config.yaml
num_key_value_heads: 1
head_dim: 64
norm: "rmsnorm"
norm_eps: 1e-05
tie_word_embeddings: true
init_std_up: 0.026
beta1: 0.9
schedule: "wsd"
final_lr_fraction: 0.0
batch_tokens: 65536
max_steps: 11077
dataset: "wikipedia_en"
MLP neurons of a small language model. Each row is named by its layer, matrix (gate and up: input weights) and neuron, and shows model dimensions 64-191. Each number is 128 + 32 x the weight over its row's rms, rounded and kept within 0 to 255. Numbers have three digits each. A neuron's up and down rows have the sign that makes its largest values positive.
A block is one neuron, or neurons of one layer that tend to fire together. Before each block is what it responds to, as a language model described it from the Wikipedia text at the highest values.

Responds to: Hyphens inside compound names. Hyphens and dashes joining parts of compound names and words, especially Korean given names and double surnames, e.g. Dong-hoon, Cooper-Hewitt, post-rock.
L9.gate559:111068136168142166122183146118089151122093137133132158102137111164064163104121160146110113171114118106071137083138107094163124182113143102166152167138094097043097097129158090141131176141129093189166124150047153115133137170098082141121114165093102108112109148055091077070075074174144167132084107136146097193205083135159127072139140103118153069165155124121093133148097168128129167156126
L9.up559:119121158133164107077083125099134135103124123161130104152128079128118169133167127127086095085141115114075061116083163127147159105087134116140148122103098090183114121101138079151116137113155161082118125216105097166061047134094136147041063105099141123144126147146103080130106103124097079102105148131144174134163082116135127144145138141107148170158107136108133096113135119198144186165114
L9.gate607:161129173099099161144130181138166078100142107092101105137105125137089134130089126154080147082108159126105120133121138188149140115140182135112139155056109185133153143123083139091139140130143162114137087117082135068175134136157087116049207178145168080139095074127154135136124069112167189108100122123157114169112093130119144121111148127122127111176121115134180099153146121180143168131158
L9.up607:140177072141181153163131129132223061162189163116103152108138191079105164158104120158107110084121132064118138152131189140160146081154140149110112123103141088099160154144140117155153126136128123054136114121170143108156120089212113110088166143063119120121114112114134143181075108075143165115098146158148110151128073071139159112121078143165137128168110104103106095146147148146129095070112
L9.gate739:188151107104087123139152116168139143154116099138148152088149116117127170097104145143083089084126124188116162167081119069115134149084122118165136112126144147166203088129132059125106103128110153159115115114101107137141167169085086081168057115091123120138119161161105079132124114172101124114159091093156135139154177127092141157178136096147149078102196110196129114100143146146185167146173
L9.up739:128114156159167099107124048110133099101135196087114114103097061127052161101099158147108126115118065103130056119154133149169185152159132128187108114112120088138127140102136135118137126177181058150086121151104155086142086165176086190114142111139089124168138083190141077106160075135170111099084152147146174175090127200159101127111185075130191115112140103099198093096147121157150205098103
L9.gate790:134151124102179126111161137132162060146108121099126161173135166171117099122170171084120111105117169126135082062096160076096148159138183130147131131125133152150129136147122163126058135119097153115073140127098141171162122133198090126127127148181126106155090032120145136170160177174142145117152149110082092158117122161165047154132124141109120083059168150144144120169186176152078179118150
L9.up790:127147118062098115074126115166155135139152057167085101144146088109117131136135130176170085093138180168111109131098141148111096102099132096126103169151085188132162169088128133115122146177096110146140141182130096160125149166109175138176135127128102140095155102132162094147109124141025118130187123133074149111116137121152148133107152183123051128134200148176115108178150160063151067150117

Responds to: Line break after section headings. Newline token right after a Wikipedia section heading such as ==Geography==, ==Climate== or ==Demographics==; weaker on commas, quotes and mid-word pieces.
L9.gate69:147125154117114095180152144065096126094142119135158147116129106161135146153142133126170069170139170179151085112120143144089115211141096140128133174161114121145125169080148126132128146147144133099099074109182134127124176177129097131128187151163173096146165166105109140133197162126081203090179099118106143112118142141117167115148094160114073080109098107134171083116142125146113132153107
L9.up69:166167098136114126129098125109116125141099198192142131137178108089091167087099130091126116164123201124147104093160136153132050155093149121178135161148166160105129195138170101146184134159147158144182014143121142197170172140140126127163063159108118105133151132125099172085196144124099140095131131128113156081193088167165191152182184133100129107132148146122149095121095173076059124117175
L9.gate318:119135102166160095123090086136117174092157156085117046103123126146137131090131122125128129162151138108145070108127193107155161126195169152161048138107135092135141095132130128089073089122141128119102151092138067154112129116136135134142143120111124069148080108154164180124160121128117174131120093102112127131114121103111129090097076116086173071111104122080197116092116148121087115182138
L9.up318:122105139119102185145087092095105117143126083137123121140158123096117162182135077106172161136102142181223107191092133152145083172175113118166097098152087114085110167125159110125091135111141120094176145141121126145160106089116126099140112090147132155052105059120152145119125067091110145137106087153113120108119121142108151107153108156180188081045139104155146114120108105190134173162159
L9.gate797:137186166101194140137104160105135117145104133154137126197102147094094144152101145149187169128162122157143142126116181077135101180125104176174174130161122174157117102126160094060103054158119162172197090132176198131161158168090153133112151138146043114139122089103068140152159107135134125079109131138128058142119104165085154106155128121153098148138084110127122136199082116104146092143121
L9.up797:053124149098078120103119167175129189137137106135106132125142151181086118110174154109123102107147112147112078130138107060104136144183141160126173157148163133137064095154140175129120138090064144133141125151109117144146152198139137101162157107133163139131206143122129102113142139126061112173108158088136111085215160104153175109140110120130111104158089189142092139119148153125077178203071
L9.gate850:101120103076137146135129135134099157069129119142157145151150106097139121120139171131112125162150124167121105132128179129068121155120139115163110135144155109159119186088156072213146164155184084070129097102125123151124080068146093112064104098161154138113125144107174094138174059200134112066108070136107096073110116168152083208139074170104185101114060113148201052109104094105060143072169
L9.up850:100156174057145159085088088139124070200114121165046100199086134141090121114165149106156147155122135097116149133128060160177122155094063159095136128133080110118137139115183119121068113157101126151114106144142144135144184168114135185152121102089109113114159105123079086169132101112156164121128141179064187152126130114042139147080156115115098124088095096109130104089067118132156123165131

Responds to: Opening quotes, section breaks. Mostly an opening single quote before a quoted phrase mid-sentence (praised 'She said, recite 'The Cotter's); also newlines after == headings == and mid-word pieces (story|telling).
L8.gate302:159073101131130177102164101104099153145137145076122108126127147120099139132156132175180163195127175105177143100142131134149107126127108128144123149126175139131136084077115182128130106150119089122124154067088090101144166136158160135177161027119152144123178072152152050138206118068170141097107115117172120081160154106111134184154094176156128166098156135146117089050089146158163135109069
L8.up302:131182103096170084130160118148133140106138105149162143108109168153179148133115196150130124153087117098066126103126112108088117121158125158150114127122184136126120110220129120193094120133125135110149192155116158122130110176161202141138107091094150117087105103151098135125100144143147121128063135155195186124147099183139179114141097130105202108187092122139167093135108184106066142094107
L8.gate610:161137137175178131168172072146156134066183098125114158139157143173070141103113185145187138154176130125150100092120121170131073160147124098096086161131066163127085097145134101083155125067078119059097127115141099183114118126194116078117141115146110131128141155135131137128107083120123155116099190147116136198081101078146168153146122136127130172092130097091153149167059216094088085125174
L8.up610:136171066162188112149070098035088177095138159129145140123136106158080173148149149161141154204126132082104109112127077135163099164097152120123112152143166111135094167195080128118141120095119131108135110112098190195164140082157128096127101132066227095097141126142199181115146158138134154129115175158117148140178138139169161100123086114131171180125151141119106161103083117113090075130085
L8.gate647:124099094127134091144047132123127094147089101149115125112094093149127132047116162153164167182116147130122177177110166081140129126156112119135131144208171114097128116120063165142118083115067144122107144139116102155145133163151139169090099099086123162146146097179074139096101113093195066096167130141079104058156170126084114081169095173139110140144076123085127131073135147082072147168151
L8.up647:143155106080117136142128094101164092110160151136102125101150121101154127079138100138150106146085120138118114161164083149155109115107181167181107179128097084117050149118131123163104063102118191129173134144124075191088168185149171206146141065122120123169121119117149117142122116154171085098089124128139103103172065129150099121124179194135119076091134095129090153119147158106140110158157
L8.gate883:122108130107066112128115092157173113138139151094120143140214178165096122153159132148137153144152109094176140071107129142157074188107091142126026158110146107117113089139120121105152150132129144124126162137155056103141127102154104118132128137182103114172222174173125144121086132182123066081203124105059140082089159070134166144131062118140139146084137125097101095153136170096095097070136
L8.up883:089093137107198081125156155089126099147104138086142107136176119147110167102130161125125098132055168100109144143093184125220081174167147195143076150130146073194176103105165151141128133108121127152078185103201132162128155141082126136119088125126122133113134113137113097155115155133138135163092119139072171127126127107159133155193168142133157119095087102122154135141134114144123079119039

Responds to: Line breaks ending blocks. Newlines after paragraph ends, section headings (==Awards==) and table rows, plus mid-word pieces like ch-an-ge and car-v-ed.
L12.gate537:142146211178075125155185122111087124105160131128116161157106106124149187123100167104116128125079147151170116131105185128127106159083155158135200185099105084127105104158108134122112158134088176146159120109135166119166078172113136135127090155153073114129125122112088092138118140106160102168133145089150110153144087149092183156100102152148158115081123143083176164132151078170120130075148
L12.up537:144114172124171168105094134123145129148138099123107109151096128157180102097169103110173107144181139215145135146124150086097132096138100106117175148089145152087194180133128134116096099138144183146146201167207116124209095098076136102190120145176172063089137123131101096152136062100098136160096119164176124126114159146153133098123088140190182106167142100168193119111137134134075107156146

Responds to: Noun-linking "of". Mostly the preposition of right after a head noun, as in idea of, rules of, effects of, Dan Stubbs of NME; occasionally for, from, about.
L8.gate413:103186074162132148114134089130123151145152122068134088165142137125092140155144102151121108126125108141149149101141153110115104091130123164132198151145114191142199133081081185141161124140144071116077075102122109112070172162082182129117098089084162117109070102169095115151112141151159129119158062127128156128135104129134169188124113095171107095087094152149125189151135081175175097146099
L8.up413:123103119121089091094105146087145128105139153153127108103202128176146139079156151124160136141128078143146138101145094135148114099111109100149103157165139146141126131129104119175137089153120095138148069150147097130152103109221106061165176193118162187165134134104171183179088158141154181160103176070123085154133094173140134149133157110066162173179073156121088106069095118094098121133099
L8.gate440:193131109175111032182138156107137106094130127164186134137158183109159168107099144055145142156115135094157093116202175117114119143144051081154095120065138182156145130098097138123110144149187135159153124138128083117116140145131089108086171180139155114144167130112120122122129109107117103151133094160163125145121076055135125188103111138125142049134080109156180181124139147038119132166140
L8.up440:101154122100156168123113138126091097124176118137094098149169072130105065067187104172160087164062135071110156180084129148140112196120132109119102073092109100106148127187103183138072090102119124142094187174118175180118135120123129112070130184139148079133146132114141105108140182173131124109115155150153120126127131135116129163193139133138118195110146111133115157109195095124071183139176
L8.gate510:162150117082135148097109062135208098090157112126158099062126186169157070115095130084114184165156158068085098140173135161134139153133068155151105151141116167054102175085126126102177181167086101140110044075210088133102110113127137137147083129123087152116143126099163139176110070156135125111091136084111166087107116141144163166129125142118200096125142154139107152110136191175161127178133
L8.up510:156106104116066109129119077141127085141152142136071103065126114092160111112146185110132136114189091159081148113145129204157123041129099131177155110115166208147136135133121157106128047193129115087179102111176106151144099097179133136126138163128137125133097118110161124130117061146145153137117150131100168120121124100114176125104151132119172131148149125135169134090165161113138113163112
L8.gate558:116155061139099129122151129094095177103089090114097106135137105108200120084082155145173156133157138136131098104158109152100101124042099070122166089091125116159128123145118084130125125158102110083135218118096075138099177065158147109110127137110146116122136136106162159139132113165127171037156132148119126148128065047091131084159120092106104118142168080141120152092152091158153105130174
L8.up558:075166110143132104160098158124127180079083179143089058123117128102117143104083126102162113168116051101120163066133112168148111094123121063138141077148109173141118139130116030121146072135122137156152105147100097152120121145108114156073164153136182166118150151112107153128086116165122162110091147122139169146092049078115101132106101090143170083110123106194141126136154110124146158171119

Responds to: Mid-word name fragments. Word-internal subword pieces, mostly in Indian, Turkish or Somali names in tables and cast lists (Sunidh-i, Sh-ri, Abdisal-am), plus "(" opening unit conversions like "83 kg (183 lb)".
L12.gate186:145104149105068183121169189171112135095125136116125194140121212173123081142157094138129122127136165189171109129149159115203098139210102171148126138141097109110062121132149148154129113108138159191133069131110066178084112129192098090120113124147116142116123173106125067123111161053126124165093089121129111141137106130149137086151131175091077091114073101100164109182097141122114129088094
L12.up186:109167120099148073116100127134153113190148177142116164123091111160152169075180102138100114139136121133107068152152117126108082099135173077156137220194093147162071115104133103124099128130107142119120069163136117148143075148129086130137187131117154156148108093147099141111150110094064178162155152127135126123136171157077121122163068159084153111170154111086083134147070170165126135105195

Responds to: Verb-to-object linking. Fires on the end of a verb, or the preposition after a verb or noun, just before its object, as in allow-s, to p-ut, debut for, produced by.
L12.gate707:154177115136115130118165089098155076152186097115158135136126167171096140159075078157094131155117119118117073103147138138160097172120152176137156137100129132190084114118100168114150097114164098171108091135096169150116141121111182155129114165111098116180112106124168092135122088127077163108114071105113071065135100091203118222093140115145139154105188106190169138201106141151164101133124
L12.up707:129110126111102188144067112092134128114097161085156153108150157109145154155131148156152063130091155062134152146177146134096136107231129109150100132163120149127127094112177073192113131144154146123130093159129102171121080151092050126144101093157129115152180107081153118198187134116165144150155149115108163114113109048149172161163060067105100120181073110099115109157135178152095146164128

Responds to: Relational prepositions before objects. Prepositions or verb-final pieces that link a relation word to the entity that follows, such as married to, named in honor of, son of, collaborated with.
L9.gate26:155122033086084114156112060097153159096138116121109078093178175154117133135123095144112120099092105088141094131162146138114150138112123109117147130137108190095076099132114143144141161170083117139111132113079083125175148143108107105068125212133167113137109157098116113100109144090130156132073079083167109143193114080146158099126116167148003124132093172101095099134115133129094139171146
L9.up26:147158099134127120123096152134086134149124107130107135136154158167119108078079128094140138110191117140107131075102105138113103106091073065184057111146092111107184136106119080170051118140139089122109139133153153108183116178141144121146168069128129147135128122177202127179141103121085196108102140126087131120133103133167054133131119060121165115115127113164172126144139135145111094131122
L9.gate529:152132095117068114109131056108177110145127132150158098131183129148172120149111073068107164186133111139100142089159118141078181133118139139178164111097135119169088186111173082091114102175136189098151086111131144158137093164116143126163140182163092126148066145108104159120094158164106177086151130146089106171137075150165135118138144157136166159094136157160143133137094123101151088124138
L9.up529:109143183115116134090108095143126085144136176115115077090096122142145155183158150121079108124135129166141134115132126111126150174163060078130119155125130183164098114077145114147101102144107184088096138149136150091102139145165112117102171124132129184149128163123067147158104094099097119101201104122165126092122117146154091156159146097141132090108146146116086156076186102099130121130171
L9.gate741:117088067102155106142133106095123111106169155120131167104162162144070106088075122112140141164132135089136172115154097143116071125143100156166141148114135143143081109147153110159146150184127185090121114119179152145147106135114177128196195141121122143129156109099129124141146156120080105110136148130103124183159094144113112153162110144130077127075105076055144132204065187082097113152141
L9.up741:139122117114104132103150109158153164085160120077145087129147205159156156171115131193081126147091163066165152113075171208082108118156107103155141065092081148203083106109057189102097130167101150161088126120114156179130107137143128159125181075121142185135110111159140118114150071095143099083142090130175117106169144150100145048150129140145136184170128071135107168149163126129119143149121
L9.gate747:097135108108061169189107141103131126114134113145206144146100094114088172090062116143095167176080133104129176125121125159161101180123102195119129120140098131166095126111089150105133071125168190132149161121080088156150218128194115146123138153147166116138107115088084151071119193164137146156094099065155180104156124133171097187155082116148107160116118058141101136114142126168174111165152
L9.up747:128166195108090195133138073182124107152138151060142127104136082209109115109155126049153161121102106138164068165117102113136100191138129137132188140189130146172132132132087103127147100097134111132113145149121131112133162202120128148147176132169203147141139117096037134090139113115145119156126154130157124145168064110183107101104171117122144107153158061123181136090130137165121074186132

Responds to: Mid-compound joining tokens. Hyphens and slashes that join two words into a compound (ultra-powered, Anglo-Mysore, vocalist/guitarist), plus "of" after a noun and word-final pieces like -ly.
L8.gate554:170114176107150113126131175096141089107137142136105144110144127154071134096145180083116082138114148102142134154144128134149128121218180134122138140125155117097109112149164127051177156096129103203153096126129073163077174132133089109151173119149108063119130119157105101118144136055082098099113138186080095171114142138093103106157112118108121104174079104139112114174134132092123143097151
L8.up554:120227166092139131112136184143123127121156127124191049126161136136132109146136121175127132099133150101137105151144120155081078072118140116107137094093159135140137139089136110107162141061240112140158122167176112138096139136134144099154125149086158120071136096087142146132166166108119169133070134141180134114112211101126138128139136150141134165121129109135095158161132183138110064149069
L8.gate560:079180087115098086106142104105151142152150132103127134132147126120078137106117088149113106178153142140184115145182115140117136142101136137112100087144120165189102184134106130101112153176153171156157155111141087122137166220173138143146164164171104151098111134182113136151094154113159135121121153175188135127090066169154172118097162087086077093094088198121072084190113068145197132132144
L8.up560:148177128095091137116139108151058160102118088147132130184121087084096089104193167139116141148145074084121083066084123166122106153132172134100125106081103149125074162125089118159085147151154177202151154122099078136103185144112149074131071114130182126096141113112103084120073140101163092144134129161149150112140181141118089081124080080143132089130139116153108136148127090150102100063148
L8.gate631:140135149134121130131105152158083138125156085136121122129166069125090148092119155146119086132130172138111102124128173108118134154129160108124128080095114131137152159114122133126098153185109108175121177227103101135116108109101093082096122143131105160077139157139112174157122086172148132117164130088141042061104080131128146115153152125148156134181160107154100143119102187124060166119187
L8.up631:112151113232118143150098099175155129130072135128132160111154097092140183095091101158135095158075186123096088128096164107172177107134079096139164138123119125136145112147112117183131166112116150121128073101122149142129162162127126158169079119128086146097148137125146141126155089173147137110137113144090167134117108167140080169193100080173115143096141131140096153094133122113161139134161
L8.gate856:133125103086155090134104170171137096127093126162149177130100190111066119111072115151132082100092130087119132103063111130211110119162061113148109161143088118105178162088106121106097125104094134137159110145167158104119150151134118139164172145119143142208088105120104143150158109160149114139144133137111150089150140093151085152134079140152121111126108149143082092102138135157129096057191
L8.up856:231082090125148193144134075145151098074135113181125163120149111160131142072105180113092132117116182140136134095115174118203166140114173135113091139071113099149098126127091087141109154103092134162175141136100107154155156129106069142147139158106177089140150096135130138141090120142155141163087128191153106155159054128138146135120101129129138158085124188136151121128166097101099104108193

Responds to: Mid-word name fragments. Short vowel-led pieces inside multi-token words, mostly South Asian names and places (Malay-al-am, Kohl-i, Piriy-ap-atna), sometimes other split words (negot-i-ated).
L8.gate13:151153139096137118109158088129149161173173101136163187109142117114150139138142169137186099134113160059110133174079127120146073166139112130145200095113076193118111138154135140099154124124080092159153143154175107115187156125144162099110136126104169155053110096117112096143152163071154161111149197143074142107120132070124086153163135152156141082128096170144122142080153164146128121130097
L8.up13:142151121124106095131202168081114127202180147078135173151172150112144119142135151075120112151090152153135171067152052129151067099081119043099115111140100128141151095183146022127135080092153203080129110119120172126163144147096107117142109124112114136125153113115162147105113143124184087141135161092155086097137077090115110147111134142110124134127115120119111153142122081137161151103146
L8.gate77:125143133146151132144152114066199148121149102205082123131128100170170132190057127115143132132106162105169092112124105094123113193135126123161106111107126156103114146140088128110107065210094140158054090103060127177125164152142071095106118103140130122140176098186137106142071155104150142128111113121160111115148083074116047071171108188107107173092088148116151114102105132143164139100138
L8.up77:161177084155102108126149126140114130168107114138083148117129146159080120127155133141185171119106155155168149114103153147102128151139126132141128108192117099091109192181150130175110140078111093055122076171171099137133153106184061131173176087129167143043180192184112111121089125107097220106190166156156095129077158174119135100140126140106104132125158153115167121180126177196220144150169
L8.gate478:143173103105149179138148065141166153112174134162157108197169141162093099142113145068123075108139107169144163152162084065129193147077145150145163153114038142116120106092136180107135107139098173118159138168130163108153204131093098096147088166151108115122167171160143183148185178108169136104123116130036140073130124080109093105165172176097085126111122148126166104149173160168178106167108
L8.up478:147107165125172096061142074096150138178143118162098102098138154080149063112158071138102098108129109087093159133105181129168149136104123097147159117128125136126122134149095210148150092128177151138146103165098150100090166166114114091161034142147160105131096122151132128137169181176088155132101196074133082142134081114123129076099154146076176112135163173153113114208077094065083124168139
L8.gate526:202097097064167124140159108098186111160136140170093151151122128155159097168127115136146087112130114150189143164132140155152113194120095067111116140179078124115118078140161088192086142144105131160145101113065147192126137121202118102137130167106204082123122106072121087132123118113125153124194147121130130163142170138116139112137137128107124131130114133101095100119113076104156126108132
L8.up526:161104111095160139131142085079181052165170101064133130100086099175131097170162126124091178120092122101139163086158114156150148166137175140155102086096134128121137108118148123068073141106127159136079111117129109125135136118132122176132185126138149099100101114123160178174100137067146177163170146161140119182167156117154084174129154125144079160106143065177093150148097119118169123080166

Responds to: Structured-list noun endings. Final word pieces of nouns in headings, infobox fields and lineup lists, like Serv-ices, Personn-el, employe-es, backing voc-als, play-ers.
L12.gate581:121136163072123124095110158155110148109103107104113191124165130143101101143123155091054135110166145080155098097139204130143182130109112139144102154084149122144087165074081156123105098162137179183150121150139139172134147120094149147188095078087128131085175147097137056157182119083157143143142098103159112064164170150137080185079164127129093061092190121122146127036132102139129157123132
L12.up581:098157134117114126100085130171094105110134140132091080173102127203151082148104151168152119121102128122134084130141175151156150122160092107149085137087167063184166084108123085101132117133163110112206109180163129116076174101169134096112066072068145118071094147098135139131141103128104134093095109080147164107142150101137095161129129121162070115196088110118149154088189109077102143134125

Responds to: Multi-token word endings. Final pieces of words split into several tokens, often in Wikipedia section headings or music credits, such as record-ing, personn-el, bibliograph-y.
L9.gate337:165116157152091135124119078138153109129151094122150121112118139136123122135087119132108114117118104162064123141170100142182079082176117112110126131148090114129169083150118095165109132163150126192189123110129150149158148109098111082158166092126098145124113141162084137131127131100136171087153171111112118096163155155132102136085101114173172175088130206197105123176124063153159079129221
L9.up337:085109169127097165134169082095123151116146130118126137210188067127142201212115093132131070143110141165123098124145115085105133126139089192110098177149125169071152157140086080139141115173112166141144128136128131147144090164120121172211207022159159118083107176135115160137129076126151117101102090135109094148124142092147172064150090119082162162064121106112101113162117132120057103085123
L9.gate516:132136100101123102134102146114112160079185112140127131127161121150162120110156081143118132121151128132082155163089091120162131148138131104153118151123172100090184138109072156203074103137102117136140095127110131146113117099107142085106148073137113084082255105132112138149131126051192117134106138174137118109131149161138063148122059119090181109164127154101087140114104132163097117189078
L9.up516:142094147111109096065087131121170142116081167124114153136110092113116121119123142139137109102149105148118134133056175071166123135097121101146168162114177124156214133097077205117051098117147098165135109166182166130114123144159137101074093116136100090113117186143080102180098075153136143078128154125101106123151128136107153117152168116100144155125136165117126130242091122092116073111124
L9.gate726:116093173127163145127127115140130144178138089131150118155152127182131114061168129097141110090097107152116140126155118171142143153156098096142105191155156108112152121145075200067084105089170143143109130110115121178131152116165106196157099096160061167147127173081129133207171079157100184128131109135143103135193094146186103186119068075113039103144119085128141097097147131200104142166106
L9.up726:113152045114119141122069112163179121120134113137136152098138127124089120162167104119160086146128105101128124121122140166114160168159142073139142125161112110108097080111122107195141064165127108158136137140190154191158162069149121167095145154158156148152147094159131083174176082113102146143058140114141135112110132174161165134050114183070135123122099137149087125212143198099214142093104
L9.gate779:120137175120131158132149115122096102170127131131144175143134146109124097150118109105174161132104152113160114155071171158135147178167060087084126122085159110097171108114154121145130132094097153113116102106166124129127126133083089140121107132093121111154151122181085125150165090148093149093141146136166098105080075172162113148092103083247088213119088109106156083075157119113122149142117
L9.up779:134189129146063139083074182081095165112096138144195134095118152145150161131211208085167172125105116114196159067105086155121128060135117111118089139120175151107105161191133105092176119126136119125205140119158185168114138108090145154115165114166166082097070115130124146131152130176140126155145110118125102065146167133222087156136090162139095173188181129118137177166129114137136182074148

Responds to: Name-internal joiners and prefixes. Joining or prefix tokens that lead into a following capitalized name or word part: Arabic al-, O', de, en dashes in route names, opening quotes before titles, and split-word pieces (le|arns).
L12.gate297:160143125170095131142068179157132120074113122160039064090156142112089141088127105164160153107146113081158134185105157138174147089134116125200166122156096146151134146159096105122119110163132110148149122186142138197112173129163129121098116167098139142126099090163122111129153174083155091153093132140181149085092113106121087121155100107141090143183120125132171080122148128126104161146129
L12.up297:111136133092078105125122094180137144150148113089114101178170116127126183119128153196109136127110056175141082124173160135108063101140107150138091105146131136148157133170180171189151154112174107117162102139121126099149093157170130123175150169115115142178128066078138059138125133116135094166060117108146122079126099149140142142159118108159160128162122135129136210127214107096156097118142

Responds to: Person-role noun endings. Final word pieces completing nouns for a person's occupation or role, such as econom-ist, politic-ian, lawy-er, colle-ague, often in biographies and lists.
L8.gate82:143111124124136125162093162142117107159145132174187128123157139150128124093115146185097152090147152132117170123153152086078114042134128128160071112189138119150161099129089152111109199147148142164140134122140086151055148058151118174148127098103130130210154111094103085122114093110115157060140088074137112127137170115192121154158149165137090096101145175103033140139115135141111149150125
L8.up82:117098114146162078120083134134115134128085158128151165113074159188094093130118095118094113163188131154122134125133091104142155114159105149159101183096121153069122104136157133136152124196171118142110138077156126047189094111145118110151148146144114132175146093117145102077186109124133070122100133161069107145158132144107097133117154093096151174071155069173083147148120143145123063112111
L8.gate223:188109133148159138113144115121184101185164097125087107091084135145168117081081153058138079121125104062154123138079167102102109084171055128146111060124083152093110119128121160111144130117095165122092089168107147053126148137119121125138136169136101124094208118141096090123101192087098102119108139085147103125113136133088110141153120161099107136148079208138046160098094139143121135169111
L8.up223:135113138163147128127059140128106160065166129122183165073148115100108146111135098110144116200164080154098129106123140111092119155165142129170189132123151108128122162094065107094125157175097133112118118053069135119085149155113144084120137186143090123181142137149146157107184145128139146142173130082123129132186133174116126176139129045114138115085096135118114110168144121120157112119139
L8.gate248:084076157088171176132104125160119113146123182110157137109170162156140123089096146154113090114142137076135150109188098131130147084140152051116111112148114112100125127129060151118117130149146108106175101127077140145119129142163106156120143134155166168216161147057101104159156120080115176153116131127154097105143101153146133135160109136107129153141108143098151109106179162199203107089173
L8.up248:097068130142127085137095116103117087159088142142150095119121144181123194138108128096104128096099113148185152091142074061177155096176137191104107143147140167093119093170137045096131145143169110103121101150131146136225101128123126188177131119150148156131124120186140133170201050108151133115136150127165176195124152157095127083124102120105110138086134101128152130100123150167127147117151
L8.gate704:113104083078143122137114142173120161147114126167151147139110187125095176136128092101102131140118091103137098154138143062117114088144093158068137108195144099174160131091137144135157153112145104102103122125065111065149146158126147089066133143105136105205148102108152098137122111151138075072106062094110136144191100169178154155155121136128068100133117135094128143118086095190190085087156
L8.up704:148130118147101122099114163089163096181139115143077091086115114140168157175149191133150092112102136109124116094157111121191142118146077077160132059078082133135129085100116102135149156130169099175112094130119103086156156083150138058150108190131097159180127122152120123139138067167126168133116155141115146162115098167178093134126132129137116101105160137106102131118132117116156068077167